Part of a small language model's weights.
Size: 14 layers, width 192, 6 heads of 32, MLP 768 SwiGLU, vocabulary 2408, 9.2M parameters.
Architecture: LayerNorm before each block, rotary positions, untied embeddings.
Training: a variant of Adam for these matrices, 198M tokens.
MLP neurons of a small language model. Each row is named by its layer, matrix (gate and up: input weights) and neuron, and shows model dimensions 64-191. Each number is 50 + 10 x the weight over its row's rms, rounded and kept within 0 to 99. A neuron's up and down rows have the sign that makes its largest values positive.
After each neuron's rows, "fires after" lists the tokens most often just before its 100 highest values on Wikipedia text that the model never trained on.

L9.gate447:66 56 45 34 65 59 67 56 37 41 44 54 46 44 55 38 49 44 42 56 35 47 49 66 46 46 54 63 58 79 53 42 66 66 53 58 50 35 59 49 53 48 57 65 55 37 66 40 43 57 51 60 66 47 43 26 45 58 45 42 26 50 56 59 31 43 64 52 48 53 68 60 52 49 44 54 51 51 37 44 27 54 49 50 61 49 27 71 30 50 45 56 64 49 51 55 52 51 52 43 72 51 64 49 43 39 48 54 40 41 47 45 39 55 55 58 43 49 53 29 45 69 49 43 41 40 49 50
L9.up447:44 48 45 53 61 65 48 60 36 45 44 50 54 47 47 46 47 30 55 67 48 47 48 45 38 52 45 58 51 51 46 38 62 53 62 59 47 42 56 49 52 74 41 59 51 37 44 42 45 68 39 47 67 57 43 39 31 32 62 44 46 64 54 63 47 49 48 62 43 58 48 67 58 55 59 44 59 39 50 44 47 40 39 54 60 38 50 48 44 45 50 38 64 58 47 45 60 52 55 44 55 70 43 51 56 56 64 61 42 49 62 45 33 59 42 30 55 59 53 55 53 66 44 49 62 53 32 43
fires after: "s", "S", "B", "Des", "ers", "d"

L6.gate394:46 59 47 47 47 65 57 55 42 54 58 33 50 54 60 35 27 60 49 67 22 67 49 41 53 42 54 51 56 49 62 41 45 54 36 56 53 45 41 51 45 68 55 51 48 35 60 60 52 54 41 50 50 68 42 47 60 40 54 48 69 40 56 38 60 39 48 56 50 46 61 45 56 56 62 48 45 47 30 44 33 54 42 45 46 45 27 68 35 52 48 60 53 51 55 65 56 30 55 48 45 52 32 51 50 44 54 56 52 56 45 44 61 52 32 53 51 50 45 42 41 56 46 42 82 56 39 68
L6.up394:47 79 50 48 36 47 56 50 40 51 58 64 47 55 54 43 53 48 47 35 45 58 48 48 48 33 48 26 44 45 72 58 55 60 52 63 67 57 55 52 28 57 58 33 41 39 39 37 42 33 46 64 42 71 63 73 51 56 68 60 41 48 38 43 44 55 52 46 71 36 39 35 62 81 56 52 53 38 38 70 46 54 45 45 48 52 57 46 48 44 58 41 48 49 45 68 43 56 53 44 60 59 46 41 50 40 45 56 41 55 73 50 59 34 48 48 47 56 42 34 64 44 61 59 46 49 64 54
fires after: "ur", "or", "r", "w", "ar", "ew"

L10.gate35:54 33 70 65 52 41 48 58 35 47 56 36 69 52 53 53 54 35 70 45 42 57 47 72 37 37 41 38 50 63 60 55 63 47 48 28 52 38 56 26 56 53 56 47 63 52 66 38 52 51 52 50 53 51 52 47 38 50 48 51 34 53 48 52 42 39 43 60 46 40 49 61 64 41 46 66 64 52 50 45 37 48 56 43 33 55 52 43 57 52 37 41 42 57 62 48 29 52 42 52 50 50 57 32 41 26 51 53 48 41 48 42 72 56 37 56 47 54 50 55 53 63 51 67 56 42 50 52
L10.up35:43 48 59 41 57 55 38 50 38 46 44 43 55 53 49 52 25 57 45 70 43 35 47 50 50 50 66 54 36 55 47 59 32 53 54 46 63 60 49 51 56 55 52 30 49 63 52 78 42 37 56 61 56 60 76 67 62 62 52 58 47 60 57 51 53 41 53 48 49 32 40 31 48 35 37 55 52 53 66 45 52 49 51 48 42 78 64 29 42 40 52 69 51 55 46 38 49 40 34 43 46 42 56 52 40 45 48 35 44 54 50 33 64 41 71 43 47 47 47 54 39 61 46 64 44 51 46 59
fires after: "| ", "\n", "M", "mar", "|---|---|---|---", "the"

L10.gate582:55 58 39 46 65 38 47 64 50 48 53 41 44 44 66 45 42 48 38 37 53 43 55 66 46 31 22 45 44 65 40 68 50 46 50 36 64 63 49 34 56 64 59 57 44 55 55 53 38 57 49 57 59 58 57 47 60 57 43 65 49 69 32 53 45 41 45 58 45 46 35 42 50 52 42 57 55 50 46 43 35 54 62 39 40 54 39 40 29 59 44 63 64 42 40 75 37 86 34 66 55 56 49 50 30 39 48 52 69 46 45 40 60 64 55 50 46 50 43 62 47 55 57 50 58 48 50 46
L10.up582:64 72 51 45 47 47 41 41 58 47 45 46 54 58 54 43 55 56 42 47 56 63 59 70 50 59 55 44 50 46 65 55 31 48 53 54 42 62 55 34 52 27 53 47 52 56 56 41 52 35 47 53 50 48 67 66 53 50 67 55 50 57 54 49 41 46 48 61 54 58 49 43 50 37 51 43 34 59 55 52 70 47 46 52 62 29 43 57 45 36 60 62 66 59 41 48 74 37 43 45 27 55 53 63 59 55 44 52 32 46 67 45 56 55 61 62 63 50 52 43 50 43 56 51 26 47 49 47
fires after: "\n", "- ", "M", "P"

L2.gate236:48 30 43 60 50 54 38 47 64 66 44 47 39 42 67 49 33 72 55 47 66 37 36 26 38 61 37 56 47 57 22 44 53 55 47 43 59 54 50 52 53 59 55 63 57 56 57 54 58 47 47 47 50 47 58 49 54 49 59 41 56 47 38 74 44 56 51 32 34 71 47 61 65 51 44 34 47 42 39 38 56 48 22 57 51 59 47 47 37 54 50 56 55 58 49 48 47 65 57 43 60 60 39 60 36 57 44 57 47 36 50 61 53 44 64 49 60 55 35 43 57 60 55 25 49 53 38 29
L2.up236:59 60 58 53 57 49 47 56 69 73 46 44 58 36 64 38 35 41 52 65 64 41 34 41 49 58 40 60 34 43 49 56 50 67 43 51 38 45 51 51 54 49 47 43 59 66 46 38 50 65 57 46 52 46 40 58 44 40 57 52 69 54 56 61 46 57 41 46 59 47 56 63 50 75 54 33 39 59 46 46 61 48 52 63 48 47 51 57 41 51 60 44 67 56 37 41 51 72 49 50 59 40 49 50 39 51 66 45 29 51 49 58 43 63 25 27 56 57 47 31 50 50 46 43 50 50 40 47
fires after: "B", "G", "Fl", "g"

L6.gate757:55 53 56 69 53 41 55 47 53 54 44 44 59 63 71 47 48 52 44 55 39 48 31 66 56 56 53 54 54 53 43 55 51 48 41 55 53 65 51 29 68 45 51 42 53 39 46 44 50 53 59 53 59 67 49 57 53 53 50 50 56 47 72 44 50 37 56 28 55 55 40 54 31 31 41 46 45 40 56 48 45 44 29 44 44 60 43 49 34 37 60 45 66 40 54 38 41 55 56 62 65 47 50 47 59 53 50 54 42 32 71 46 57 36 45 56 47 48 51 42 42 53 26 49 52 53 66 49
L6.up757:52 55 50 62 38 46 52 51 26 51 67 60 43 33 50 46 37 25 54 38 74 64 59 43 47 42 42 29 28 52 43 45 54 61 52 49 58 41 42 68 47 48 46 62 47 55 46 45 51 55 48 33 50 50 44 48 54 61 54 38 42 61 39 47 65 48 53 46 36 47 59 55 43 41 56 34 41 46 63 38 67 53 45 50 43 46 54 60 49 61 60 50 57 51 77 53 57 48 46 66 41 55 54 39 57 35 48 32 48 36 62 50 33 58 37 36 43 47 54 57 51 67 50 52 57 53 49 57
fires after: "G", "S", "K", "Ch", "g", "H"

L5.gate131:37 51 65 48 56 52 54 64 27 35 38 48 53 65 53 38 44 52 55 34 38 50 57 40 64 64 50 55 52 49 48 37 57 48 49 46 47 45 45 28 54 52 63 39 36 37 46 64 38 49 43 38 59 61 54 35 62 57 46 61 50 63 51 36 43 44 58 52 42 44 70 30 48 50 53 58 48 50 64 47 52 37 42 62 31 53 58 46 50 62 50 62 53 44 56 36 58 58 53 31 60 55 35 43 39 60 75 53 42 63 48 61 57 54 54 41 52 62 57 54 56 43 49 54 45 42 55 67
L5.up131:49 51 49 43 45 55 34 43 40 62 57 49 46 28 46 49 42 48 48 53 30 61 56 47 57 36 47 45 50 48 49 35 60 48 52 41 50 29 37 36 42 61 63 42 56 43 52 54 42 46 65 60 55 40 53 62 50 39 59 61 44 52 58 55 41 57 60 56 65 59 54 44 29 43 63 50 34 42 52 37 48 53 44 49 44 53 50 59 63 34 59 60 39 47 57 45 56 45 51 63 54 41 50 58 46 35 42 53 50 72 48 46 48 48 57 50 45 62 56 52 34 66 50 61 46 35 49 33
fires after: "ar", "ur", "r", "| ", "ud", "Ar"

L6.gate260:59 47 46 51 67 37 67 53 47 48 58 35 61 52 80 51 44 37 47 32 44 45 44 36 41 49 65 55 52 50 24 42 57 31 50 57 60 34 57 48 39 53 47 46 55 48 46 41 47 55 54 54 54 51 44 52 43 29 52 39 44 53 47 42 35 55 73 57 48 45 61 83 37 57 45 35 51 53 46 46 59 55 40 42 66 52 70 45 53 47 49 51 52 57 46 31 45 72 66 47 52 52 45 35 50 65 41 52 49 50 55 55 45 55 47 50 60 40 48 55 43 54 36 58 49 52 59 44
L6.up260:45 58 50 62 54 57 49 51 29 41 58 57 59 51 44 26 49 59 46 58 55 53 70 46 48 62 34 61 43 41 49 38 57 41 56 45 63 24 54 60 73 49 58 47 36 38 26 41 47 36 46 48 50 51 40 48 61 37 63 52 65 48 56 45 44 42 52 59 66 57 53 38 39 59 43 64 53 53 41 52 57 51 38 52 38 41 48 33 37 46 34 59 47 64 43 58 35 42 64 61 51 60 28 42 40 48 70 38 46 46 41 66 61 53 67 54 37 51 49 36 51 56 34 47 45 59 44 56
fires after: "w", "b", "B", "W", "sc", "Sp"

L9.gate290:56 52 38 70 54 32 62 68 43 39 48 50 58 62 64 65 52 30 34 33 54 43 58 70 40 39 60 49 58 47 67 50 57 30 60 49 51 32 38 56 41 42 50 45 41 58 55 49 49 38 53 50 53 25 52 73 52 48 52 54 43 61 26 51 45 58 77 62 45 53 58 34 37 31 55 76 35 63 54 44 53 58 51 47 62 48 60 49 40 53 41 46 63 47 58 58 58 44 55 60 39 39 56 64 40 56 68 46 53 66 46 30 46 62 61 52 51 50 57 51 56 41 57 51 50 53 54 43
L9.up290:65 69 33 63 53 45 50 56 46 48 59 58 77 57 51 41 43 58 43 50 37 29 47 48 45 38 51 54 57 51 64 45 45 55 56 56 59 35 22 65 43 51 55 40 60 57 35 46 58 57 41 53 48 45 55 56 45 55 53 43 38 50 70 53 42 59 67 46 34 50 50 39 58 55 43 47 61 53 56 59 62 53 36 48 40 53 51 48 39 49 44 43 57 40 49 62 46 58 44 44 56 55 41 55 43 47 63 44 43 41 31 36 51 50 61 46 51 43 34 44 59 54 59 35 48 51 37 29
fires after: "B", "b", "d", "D", "j", "V"

L6.gate310:39 57 46 57 63 40 62 46 63 59 66 52 48 33 70 47 65 59 68 37 44 46 55 41 52 67 47 50 51 52 54 31 61 44 53 37 51 62 36 37 54 80 59 58 47 34 38 46 40 56 46 47 55 65 67 51 51 48 42 72 63 66 48 54 53 40 41 52 45 38 47 59 49 48 56 37 38 50 50 39 59 41 61 47 48 57 30 53 52 54 40 55 45 37 64 53 27 49 46 56 51 28 46 44 42 36 44 52 54 47 52 54 38 47 35 52 56 53 72 57 42 48 51 59 67 46 30 52
L6.up310:43 63 43 45 52 56 53 36 62 61 44 40 51 62 48 45 38 46 45 47 34 57 62 65 46 23 61 37 44 65 52 58 38 55 47 43 42 41 46 52 70 53 47 48 36 40 46 65 46 32 48 36 63 62 58 41 48 54 60 64 45 60 64 46 50 51 38 52 60 42 48 35 40 36 59 62 58 49 49 47 49 55 42 58 55 43 47 50 43 50 26 54 51 56 44 55 49 54 46 42 46 41 40 59 38 25 47 57 54 30 59 54 44 39 47 54 63 45 53 54 40 31 71 60 58 54 33 54
fires after: "'", "A", "M", "a", "R", "Al"

L3.gate561:33 38 41 40 63 52 55 52 45 56 44 41 38 60 71 44 34 62 63 42 37 60 59 45 47 67 39 52 48 56 50 50 47 61 48 44 61 45 58 42 55 53 45 55 44 53 55 51 57 49 50 49 65 55 46 43 71 59 59 53 65 61 48 45 46 54 61 29 42 52 50 61 51 63 72 73 61 66 57 65 43 42 34 50 60 53 41 48 57 42 63 47 44 51 46 56 60 43 41 43 50 45 41 45 33 64 47 66 44 63 57 45 46 60 54 44 45 45 57 49 45 45 46 36 67 56 55 51
L3.up561:64 49 59 69 57 50 38 46 66 66 52 36 54 66 66 65 43 40 55 60 58 52 69 46 65 57 48 52 44 52 37 44 51 61 51 39 58 54 36 51 43 44 44 65 43 57 55 44 44 72 48 63 52 62 57 52 65 49 51 35 41 53 46 44 40 47 32 48 47 40 61 55 79 65 49 36 43 40 51 67 41 48 38 56 67 44 43 33 57 49 64 52 40 24 25 65 43 53 66 37 48 51 67 39 56 50 41 34 49 52 48 53 61 54 48 39 44 60 51 36 43 51 49 46 56 28 57 50
fires after: "h", "ch", "sur", "B", "Ad", "k"

L2.gate320:49 54 68 52 57 33 54 38 62 55 49 51 43 45 39 46 64 59 28 53 39 35 37 46 63 55 49 54 64 50 36 54 40 36 47 55 36 41 65 56 55 44 54 54 46 68 53 60 61 47 43 61 69 49 56 60 37 60 44 48 62 63 37 53 39 44 56 43 44 51 30 51 41 45 45 32 54 46 48 56 35 47 48 48 47 55 36 50 32 43 55 55 56 42 50 62 48 53 37 45 32 48 35 59 46 55 49 58 54 56 57 42 59 45 75 38 73 46 55 43 48 75 59 32 53 60 60 50
L2.up320:65 46 37 32 51 49 55 72 51 56 46 37 46 40 52 47 19 49 40 50 56 47 68 55 32 52 55 42 41 46 56 49 47 42 46 45 47 51 56 44 46 30 41 60 49 43 44 58 47 43 55 42 54 53 55 33 40 50 42 60 66 47 65 64 56 56 41 34 60 53 61 52 63 66 31 42 46 38 71 49 56 51 71 57 52 47 68 27 54 70 60 41 46 63 49 46 35 52 48 51 57 52 47 30 62 55 43 58 61 61 32 51 48 56 50 61 46 52 50 54 63 27 47 50 61 51 51 37
fires after: "G", "B", "Sh", "D", "L", "Q"

L3.gate441:53 54 60 57 46 55 60 53 42 49 31 53 55 62 58 55 44 43 34 35 55 56 50 39 38 62 40 62 38 54 38 48 49 48 45 31 38 50 24 42 39 40 64 49 44 44 52 50 38 35 34 43 58 45 57 36 60 45 29 56 63 65 53 65 68 57 42 44 49 64 55 49 46 36 50 43 46 56 66 38 32 44 55 48 52 43 59 52 52 73 33 63 54 44 47 56 34 33 36 48 38 39 69 70 49 50 43 55 58 57 65 56 54 46 39 61 58 47 41 52 62 56 49 61 40 55 31 45
L3.up441:57 56 50 44 56 48 34 39 65 71 57 55 58 53 32 44 48 46 40 44 34 61 44 60 61 45 55 46 44 57 38 59 43 45 50 58 50 39 45 34 48 34 42 43 41 33 50 38 43 41 57 63 46 40 54 38 59 51 64 80 61 56 60 61 53 58 43 67 49 52 52 53 56 54 53 29 51 57 49 67 58 37 59 37 55 78 61 52 57 54 39 45 35 54 72 59 36 31 29 34 42 29 62 51 58 53 41 57 55 63 62 54 57 43 39 45 53 37 62 77 54 47 54 66 56 57 58 36
fires after: "the ", "Al", "M", "$"

L3.gate157:45 39 70 63 56 27 64 50 54 36 59 50 41 63 71 45 44 56 61 51 38 49 48 57 45 55 46 38 63 51 62 48 65 54 51 45 69 69 83 39 57 56 47 53 35 40 45 29 47 35 33 50 48 44 51 57 48 34 47 48 51 41 33 42 62 47 59 49 43 56 58 63 41 53 55 43 48 53 46 65 55 54 41 43 52 58 71 61 57 53 49 42 39 35 41 60 60 48 56 36 52 52 33 35 48 50 48 48 40 36 72 57 57 66 50 62 36 48 50 66 54 51 40 48 57 47 45 49
L3.up157:41 41 31 48 64 54 61 57 44 44 36 41 50 52 37 53 43 42 49 53 48 59 63 43 57 74 50 57 42 57 44 33 53 53 56 47 59 54 38 62 46 56 46 57 41 44 43 46 57 44 41 56 61 52 40 46 52 41 41 61 44 55 35 25 56 46 59 47 56 58 40 36 47 61 58 66 42 48 44 53 45 40 40 44 54 53 47 50 49 56 51 43 38 29 53 67 23 62 49 53 59 52 60 61 60 55 86 36 41 70 51 42 67 50 53 50 71 57 55 45 47 58 48 70 56 60 60 48
fires after: "D", "ch", "k", "Ch", "K", "d"

L7.gate621:43 45 75 41 47 66 54 42 51 67 55 51 57 54 71 23 43 45 59 46 47 50 54 42 34 49 45 48 69 47 57 42 63 50 46 40 59 41 47 48 56 51 50 59 46 26 66 60 27 51 67 62 46 40 46 52 45 53 48 62 53 56 42 28 43 57 54 41 45 33 48 43 32 40 57 45 55 33 53 57 49 62 56 31 34 57 59 60 63 49 64 58 47 27 59 54 48 56 51 47 52 49 59 48 59 60 60 60 43 48 64 68 55 42 67 44 54 39 40 45 45 51 24 43 39 44 42 54
L7.up621:62 79 56 64 42 52 37 47 37 53 50 41 75 56 59 59 50 37 57 63 52 43 39 47 51 60 46 39 54 43 51 51 46 50 58 32 54 49 57 46 59 52 58 51 57 55 49 40 57 50 42 59 45 58 39 55 55 39 45 30 48 69 55 60 67 54 39 34 43 36 47 29 50 44 61 58 66 57 28 44 50 43 52 53 29 45 49 57 58 49 38 39 52 62 53 64 55 43 52 60 65 35 47 51 67 33 72 38 55 35 50 44 57 53 72 41 63 55 47 41 49 51 36 37 51 49 62 77
fires after: "g", "br", "G", "W", "w", "bl"

L3.gate7:60 59 57 37 35 34 57 49 40 50 44 44 30 54 58 45 30 60 42 54 63 63 61 29 37 53 47 46 59 59 59 48 58 54 50 52 45 58 69 38 58 43 55 49 56 60 52 68 64 59 54 64 70 63 24 48 46 38 46 47 54 48 52 34 44 50 41 36 61 55 45 52 37 40 37 55 58 45 53 47 26 58 75 46 63 66 46 73 64 39 46 44 61 36 51 52 44 70 49 65 61 55 60 56 58 56 39 58 52 57 41 47 44 52 56 45 35 53 40 39 52 40 49 65 53 53 57 51
L3.up7:59 59 62 64 44 33 51 39 56 56 54 44 70 56 44 44 43 45 43 47 54 49 58 48 52 51 63 64 49 35 60 45 46 49 50 70 32 57 53 48 41 61 46 26 57 37 48 48 50 45 48 50 57 38 51 57 48 57 37 51 47 47 29 30 47 56 52 40 61 41 39 51 51 66 45 46 40 46 42 64 63 31 54 39 47 35 58 48 43 31 63 50 54 49 57 44 79 44 66 38 45 59 56 45 37 53 54 55 36 52 60 58 57 52 48 60 51 37 31 49 45 45 66 52 51 59 38 51
fires after: "J", "S", "Z", "D", "T", "W"

L9.gate234:57 36 35 51 46 48 46 59 50 54 51 58 59 60 38 35 41 50 61 57 48 62 58 48 34 66 46 48 40 51 55 55 57 32 48 37 46 46 37 45 29 60 49 51 59 58 48 29 60 41 44 63 70 40 54 35 52 61 37 47 30 41 34 42 47 60 67 56 44 56 42 29 52 60 44 49 50 57 36 27 58 54 62 51 65 49 48 46 53 63 58 25 29 60 56 54 55 53 47 38 31 34 60 61 58 44 69 59 58 51 43 63 56 41 56 59 38 55 49 57 50 63 49 54 40 45 52 66
L9.up234:41 49 38 57 52 46 39 51 48 37 36 46 51 74 66 47 64 58 48 55 44 65 53 45 53 56 37 47 62 47 53 42 39 35 47 36 49 40 55 59 36 63 49 48 48 43 53 48 34 52 44 53 60 43 57 57 59 64 49 55 32 55 38 68 50 63 39 48 56 45 45 30 61 62 35 38 45 56 65 56 57 53 38 43 37 46 58 40 50 56 40 36 41 42 49 67 45 50 52 54 53 48 50 57 42 48 42 60 72 47 49 50 57 44 34 43 32 52 56 45 53 46 44 30 46 32 56 37
fires after: "B", "M", "C", "b", "m", "p"

L7.gate169:30 45 55 67 59 53 51 63 43 53 64 55 70 51 57 54 62 58 29 43 49 42 40 35 64 45 52 60 46 50 57 43 54 49 57 41 83 31 43 65 42 49 37 58 52 45 42 49 62 59 44 55 58 67 37 67 42 42 43 35 43 43 43 42 36 54 74 47 52 26 68 70 42 41 53 68 46 49 53 56 63 53 48 51 36 38 58 66 36 50 34 40 49 66 41 53 38 47 58 54 39 53 44 55 42 51 50 46 59 46 53 52 59 69 33 52 44 55 61 34 67 60 33 55 55 50 45 65
L7.up169:42 53 34 45 56 56 66 48 55 47 48 53 78 58 70 48 50 48 44 36 43 53 46 26 47 66 59 60 48 60 37 47 57 53 44 49 57 38 48 43 55 58 49 69 52 35 46 38 47 61 52 63 75 38 44 51 50 60 40 34 56 41 56 46 43 53 64 42 30 56 55 67 43 50 49 33 58 64 57 44 43 68 48 43 50 39 35 42 35 53 54 40 57 53 43 49 49 49 54 26 63 41 50 41 62 53 71 40 41 54 46 54 68 51 60 35 40 48 48 44 41 53 56 48 53 41 53 55
fires after: "b", "H", "h", "B", "F"

L3.gate268:67 59 57 50 37 44 38 52 46 61 55 52 54 39 49 53 51 45 50 46 69 49 45 38 46 47 56 58 60 59 51 39 36 71 42 33 45 42 59 41 38 64 65 31 46 59 45 36 64 57 42 53 69 64 63 53 66 49 33 51 41 48 52 54 65 43 47 52 31 33 50 58 44 67 41 54 49 55 63 38 59 50 49 59 56 54 35 63 45 55 60 57 64 48 44 53 60 63 56 52 45 70 39 60 45 35 53 42 35 61 63 39 57 55 42 53 69 50 33 43 46 65 58 57 40 31 40 52
L3.up268:62 66 36 53 56 52 37 39 43 46 53 53 56 40 56 51 61 58 27 21 57 38 52 58 56 50 47 63 56 41 31 48 43 48 44 43 71 61 64 55 53 48 65 41 51 49 48 51 59 43 74 64 39 50 37 54 47 40 44 49 58 50 49 66 57 39 42 47 50 42 62 60 51 64 50 49 60 46 46 56 44 43 41 38 53 75 65 52 66 56 42 76 44 55 40 52 47 60 59 65 43 47 50 31 53 21 62 44 50 36 44 41 50 44 39 44 71 43 54 58 61 58 56 64 58 38 52 61
fires after: "===", "==", "Cap", "er", ")"

L2.gate196:62 44 63 40 38 45 69 57 34 48 33 67 44 65 39 44 34 37 53 49 81 55 48 32 32 54 54 51 43 36 53 60 45 38 53 52 51 55 46 40 47 72 64 38 65 48 53 45 58 41 41 54 62 30 65 54 51 61 54 44 37 54 43 55 62 60 54 48 51 47 35 42 38 68 58 58 41 50 52 33 57 49 41 51 43 37 56 49 53 39 65 49 54 54 38 50 71 65 68 58 41 37 57 52 49 48 51 54 53 60 53 67 61 56 48 53 40 49 62 61 61 37 49 75 31 54 32 48
L2.up196:30 59 56 54 54 45 59 53 45 41 38 36 53 48 42 42 46 58 42 37 45 51 60 42 44 40 51 67 51 49 46 58 33 56 54 57 66 56 60 64 46 59 33 52 55 51 54 44 56 55 44 53 57 69 68 48 60 53 44 44 64 68 25 48 51 61 66 48 18 52 55 53 45 45 68 26 30 50 68 55 56 51 47 48 51 64 55 43 40 53 58 51 49 42 58 41 54 56 53 67 35 42 51 37 48 56 53 40 57 61 63 63 56 42 38 49 50 40 60 49 64 43 48 61 45 49 77 36
fires after: "M", "C", "m", "c", "P", "T"

L6.gate363:36 37 48 54 45 45 45 47 76 46 54 47 64 47 64 44 45 76 45 34 59 50 42 33 45 28 52 58 45 58 48 64 58 57 43 62 61 47 32 50 42 45 37 59 48 57 51 55 50 50 30 68 47 65 53 52 51 55 44 60 55 36 62 55 52 61 49 44 51 58 51 59 45 50 42 68 51 49 52 58 47 56 46 50 53 41 46 58 47 49 40 45 67 40 34 56 46 69 44 55 40 51 60 44 39 45 45 40 46 33 53 44 56 41 62 43 46 52 50 37 68 53 33 34 55 51 57 57
L6.up363:38 46 46 64 64 38 51 63 54 38 50 40 69 54 61 48 41 44 52 28 52 51 50 48 57 37 71 74 45 40 36 56 53 49 46 54 59 41 42 54 47 57 42 50 36 51 44 49 60 49 48 55 53 55 52 43 48 53 49 67 65 45 55 32 44 53 56 44 58 44 48 65 60 56 33 54 57 58 51 53 52 54 50 42 26 39 65 53 35 53 61 58 48 33 46 36 64 49 59 59 48 36 63 30 31 58 55 23 44 53 52 53 69 39 56 52 50 59 47 55 58 66 38 52 57 58 69 62
fires after: "G", "g", "I", "O", "rec", "ref"

L9.gate334:38 52 41 51 57 58 54 43 55 47 53 52 57 76 42 72 35 45 51 55 64 57 41 45 56 47 50 33 43 62 69 51 55 34 51 48 40 62 64 45 74 54 73 35 43 48 58 38 51 46 63 62 42 68 57 50 52 42 48 57 45 61 63 56 64 42 44 61 48 32 45 50 63 49 51 62 69 41 53 43 47 61 59 41 56 42 36 47 44 55 58 41 32 43 59 52 40 41 52 35 64 46 68 36 47 46 48 38 64 52 39 54 53 47 46 63 39 50 60 66 44 37 42 57 55 48 44 32
L9.up334:70 43 51 61 44 70 64 50 47 49 33 42 60 66 48 59 38 33 45 71 44 50 60 57 28 57 49 49 60 52 51 66 54 49 51 43 48 48 44 53 49 30 39 50 62 19 55 36 76 75 46 61 49 23 42 66 45 58 59 58 48 47 60 60 65 49 59 48 43 50 51 41 44 57 49 41 43 54 44 54 56 49 27 44 47 63 52 40 39 46 34 45 47 49 50 56 35 39 57 37 44 71 37 47 55 54 56 60 45 58 52 49 53 50 68 58 46 42 44 34 37 42 67 45 60 42 40 36
fires after: "D", "d", "And", "op", "T", "com"

L3.gate596:52 46 50 40 45 35 66 60 35 43 46 70 54 52 46 46 41 31 59 70 36 56 58 41 36 47 44 29 67 74 51 42 76 69 38 42 50 52 44 46 57 56 25 53 58 45 50 56 43 62 47 50 59 68 56 50 43 42 60 45 39 51 29 45 51 48 58 34 65 58 46 63 41 31 42 46 47 43 47 40 35 63 50 34 46 41 48 50 46 53 49 54 51 45 46 55 23 59 39 46 50 51 66 47 54 56 51 43 53 79 44 47 57 38 58 66 41 52 59 43 45 58 59 53 54 57 54 50
L3.up596:37 57 61 32 50 61 59 45 33 43 51 40 49 39 47 42 48 35 62 46 51 54 52 41 51 56 44 60 36 56 37 42 54 59 55 58 59 53 60 62 48 62 24 47 53 34 54 70 47 61 31 43 60 50 67 59 47 60 52 44 60 69 63 57 57 52 54 61 45 41 33 52 43 54 48 54 37 35 49 51 62 51 60 44 67 37 41 57 45 35 60 56 49 50 48 52 33 38 57 46 50 76 52 62 36 48 50 51 55 57 38 69 34 36 40 66 61 51 41 45 41 61 44 44 53 58 65 44
fires after: "K", "J", "am", "D", "s", "S"

L7.gate536:48 55 65 45 66 43 58 65 28 34 58 48 62 50 60 59 43 63 48 53 38 42 64 59 73 47 64 42 35 41 36 41 59 56 51 54 69 28 51 50 33 59 53 53 48 52 56 58 55 70 56 52 49 42 67 58 49 50 30 63 60 30 38 42 51 49 69 70 47 42 46 43 54 58 54 40 42 47 48 36 37 51 43 44 35 50 46 52 48 48 46 65 69 48 55 41 63 54 53 53 58 43 34 37 20 58 56 52 28 42 66 37 42 50 34 40 52 40 45 28 55 52 48 46 66 44 61 71
L7.up536:55 37 38 44 51 60 48 47 37 54 55 48 53 40 58 61 58 38 32 38 37 58 34 44 53 36 69 53 51 51 67 52 44 63 59 42 60 48 54 57 66 52 49 42 52 54 53 65 54 64 65 41 43 46 72 40 73 57 45 65 35 46 41 42 56 58 62 36 46 50 52 37 45 53 49 40 29 40 70 54 55 52 71 54 54 63 50 60 32 37 54 46 61 38 37 48 47 45 58 50 66 57 34 57 53 60 39 56 40 26 57 63 56 43 58 39 47 61 53 57 55 58 53 52 40 50 57 57
fires after: "gr", "ther", "r", "ar", "her"

L3.gate50:49 48 46 41 53 35 63 44 40 46 61 63 60 65 54 52 26 41 61 55 56 57 51 45 41 48 37 43 55 49 62 62 47 49 48 54 57 42 62 46 55 39 49 57 46 46 57 55 46 52 29 49 39 46 45 62 38 34 52 46 53 35 55 34 52 22 49 47 43 62 51 48 44 58 57 65 44 56 38 47 33 36 56 45 51 49 50 51 58 43 68 47 78 64 40 60 48 51 40 78 65 62 49 53 43 41 53 40 35 56 55 61 65 41 59 46 48 49 56 33 50 56 41 55 60 52 61 55
L3.up50:44 50 69 54 53 60 47 58 59 48 44 41 49 50 49 34 33 44 47 59 63 37 49 46 44 48 47 52 63 37 56 49 39 39 54 67 55 32 52 35 56 66 49 56 46 63 59 28 46 49 57 47 48 43 52 52 63 55 50 53 47 55 59 35 43 57 47 52 44 43 54 50 72 62 57 50 68 49 47 51 55 42 56 38 30 37 43 65 50 69 53 32 42 59 45 49 61 58 67 54 41 50 40 55 52 62 55 56 31 36 50 36 46 40 52 41 52 54 43 36 61 45 39 56 51 37 44 65
fires after: "G", "g", "erg", "st", "b"